config.toml
num_hidden_layers = 8
hidden_size = 224
num_attention_heads = 4
num_key_value_heads = 4
head_dim = 64
intermediate_size = 896
vocab_size = 8192
hidden_act = "swiglu"
norm = "rmsnorm"
norm_place = "pre"
norm_eps = 1e-05
positions = "rope"
rope_theta = 100000.0
rope_fraction = 0.25
qk_norm = true
attn_scale = 0.125
bias = "none"
tie_word_embeddings = false
parallel_block = false
init = "trunc"
init_std_qkv = 0.0154
init_std_o = 0.0
init_std_up = 0.0154
init_std_down = 0.0
optimizer = "adamw"
learning_rate = 0.00173
lr_mult_qkv = 0.7
beta1 = 0.95
beta2 = 0.95
lr_head = 0.00415
warmup_steps = 321
schedule = "wsd"
decay_fraction = 0.614
decay_shape = "linear"
final_lr_fraction = 0.0
batch_tokens = [32768, 65536, 131072]
max_seq_len = 256
doc_mask = false
train_tokens = 415000000
max_steps = 6656
dataset = "wikipedia_en"
MLP neurons of a small language model. Each row is named by its layer, matrix (gate and up: input weights) and neuron, and shows model dimensions 128-223. Each number is 500 + 25 x the weight over its row's rms, rounded and kept within 0 to 999. Numbers have three digits each. A neuron's up and down rows have the sign that makes its largest values positive.
After each neuron's rows, "fires on" lists the tokens most often at its 100 highest values on Wikipedia text that the model never trained on. A number after a token or word is its count.

L5.gate717:533474484469469503524500479530503470472492458487493530497502527532489539509504505496484518491501500537511509488496487492457510518514539463521447486498526523465493520510505468483484475488501507474491474505493499498460501484562499502514490544427464506531438513542524505518528552513468530510
L5.up717:500546498502437517508522507526494522500483506551436474475477503541510483492526465472483462469524512505475462520504515470517501500473494454478527478453505550446505484503534477477497546482494511514511501445501495512503501462471515517500501542463480493510484495465505550517513494532461513496
fires on: " /" 19, "aged" 10, "f" 9, "st" 8, " age" 7, "gl" 6

L5.gate483:549490464438472528440467534515489507496544477452513480528513497482462524486534514509511514513523512509545523468481509505536484518534528539514460501467504486509488510532489463477494511495473539505457484493537491511573519542508508491447489502485481495490544505501506508466482495497518512530
L5.up483:521487508480483502468476496536455486474478508508499505531462486499479460584487502520503514509489515517507488488499495508491562515488488508488516481539531533518513466476479496528494512473488489526497501486498515506536496463519518536505501534516517523490494554507456494488482512525496546500
fires on: " and" 30, "," 22, " of" 10, " &" 8, ";" 6, " in" 5

L5.gate521:531495507489503505516465514518466500487514445492492483541501490464492515498522512535488463497524535506495522482539487514482501526465504495516517453490509562535547496456502478518477548501501512506463502470499464504515497530498491472531469459450545531515522553485501523501501497523541481503
L5.up521:474489485503525499503486493462473527507505518420475482520495482492494465491505499471533502534505502490491519528463490498524513490452501537526509495523489513498476451511510507519460533492527523549508479441497501539503512475554467517516517513500505533514547531463529455447522510517532510493
fires on: " D" 27, " |" 23, ";" 12, " (" 7, " Pld" 6, "N" 4

L5.gate197:496536486507477517495522533456495483486537473478505461495503490494498516528483512499494494527489480466531476536469507536496501503488455490444512498498490520513540489504541493511494543508505481457503466484537495474471468544486547474526499516475445537511513520524483491515490479483472506523
L5.up197:489495502508493490501503520466488475506494494509446506484482508470554507477545451490485497451523504491486520503514505494489496479503544419512561514490490463499453473495555517491488497490474516505499486507489527473526460493455516462485496519514497513543472505483475525501528482542503474493
fires on: "\n" 57, "=" 15, " career" 4, "Personal" 4, ")" 4

L5.gate336:552466496469480514480507484488467545504500543494453492524494518521464500463513492490481485523499552518524504446564513511499488522505475514497483455494531539522505502474502474520421471492506495466513458522503460510501452512503532504510487536484450529515495479528533491529538494497497543493
L5.up336:504523524487502536451494506522488517538506488503532494556457495507490482471460474500487512517510500531485479547501463557475491516512514538508497495513508528496502474500493489533513494507493535525490503468540504478512470462525509514531505464443475528541507503494520534492506496532491479521
fires on: " |" 45, " was" 27, " were" 14

L5.gate366:506535486500463520472491515494503484468513511471487510520519498495493521478529515504486532577488485529506473516492537518509531526537483491494488486484543517511510527535464424500478524530508538454454468501523493465486480516542508520477530524518491493500510512508478522507535518501517547509
L5.up366:471467496489509544517535493474530479470504486501532474476464466497522502496556529527530493520534473491492457508487510493485523514500503499516546488491509489526495503475459475465511545557512501523458517506518507514485491457515485495524511538489490470516463513466499504507471482501476485509
fires on: "s" 46, "p" 8, "e" 5, "ch" 5, "c" 4

L5.gate653:522528516444476469476495511486500519476496493468457472486573497542541477537463517530484500497497496495517499460538541491476477505480497562490498498486469468509494504501465525511470509529533525501520505514485544471545508504553520535518497527471517535507476544510533518521540525472520510496
L5.up653:528527509508522458520524519478534482494544494456490458486482497508531518522516499494491512509497483484491510503479507460544536486493543479499438512508503511503515445516532527468484498518502469524552486533466486448523509489527489539450527482494502473537482481478504489506481466502513519491
fires on: "i" 18, "ti" 11, "ly" 11, "in" 9, "t" 7, " 17" 5

L5.gate792:494489497454467579510508501499506479488472494520506489531501485536482532503510525513510484537459510518520496499500515521476524455482485472516486492465508503550487554505506466525496513503535510503474489495522463506484499503513483506498469502492487490489492499519456497516465454510509466501
L5.up792:493478529485504496456486455459472487479472532464518504523500529547494532503510539513509527515518507499514509511487570487510491495467455483496468558489513537524527535540508496525492479512538526495471516502481492465532515483494464490480501524487450474462514493494494531487484475514459463534
fires on: " (" 49, " enc" 9, " ob" 7, " Tele" 6, " imp" 4, " Ob" 4

L5.gate872:503569477509508545519504473493493461517475479456488537491554512476538547443462482529501537474497524500509507478541496482471483498510529514519494499508528509504493466518475494465459495496509473476478517507487478482529503491516481479483491502474508522479481488558530524532515473517497519499
L5.up872:522495476514496491503538473494543474505461478506514514473486484429542500518503511494527488480470479528493533459486493514517498512519487492511503517517570480553529523490518472478542529509487475515447461524482498516479496526508494484509445525513495503492508489558518504530520490551490497499
fires on: "s" 58, "ual" 7, "es" 5

L5.gate751:534481512489531525508473485499462528492508508539519491552488496512469498534536483510512498557488549518519456493484483544497496490553498514499488485505537520497501520500524480518499483525498495515487489513456481476511497538485514450500516480460483489473519476507488516525460498432499487490
L5.up751:543486516508477528522489479464482511507493513508494543535516500477474471547517507486522502512493518515493508487474481508514499525529533510447482499547535501498504528528533507534524484523495526537462457557474476479528492531449528495487511533452468499463511474473459529434508511480492495490
fires on: "Ar" 12, " (" 12, " ab" 11, " exc" 5, " amb" 5, " un" 5

L5.gate510:557509496489485509478454499520467495527555497510490511519497490453489523515485495508498465527454486479507508462511511508507537479503476479474547467472541473543477463454528515502491499541484477469451488512502480534501482530535505486530513494512487494464478497546482502479490498510500488494
L5.up510:510463531472528516526511502514537447485545532494510518530501484496458495513486497481484527448505485499445485528500482439507517525496509504496493468497495518526473503503522518519505516530498497484487455501512511458528522466511479495499501531475498485465498486423508545458446497545514538506
fires on: " Silver" 21, " Gold" 20, " Her" 15, " Att" 6, " Bronze" 6, " Per" 6

L5.gate873:483551505482470516455469505461470500545511490475469513493499542508526503433534502514512515490438494515527497516503472556514484528514487491463492516509530518507499533457525479487487463501502525476494505515524495475532474502528526489513515553528438541479476527477500527497494540464500522535
L5.up873:449500530470561555465490537477510522467491456462469516495503500458521523467494496476525493513485507504505513483498512531522452548522490489442518487492494465495480532495494450547508512497496514499484442486504498495490509508496531465510565495520488507526478528509506494498484541502543475459
fires on: " |" 47, ")" 10, "\n" 9, "\n " 7, "=" 5, " Total" 4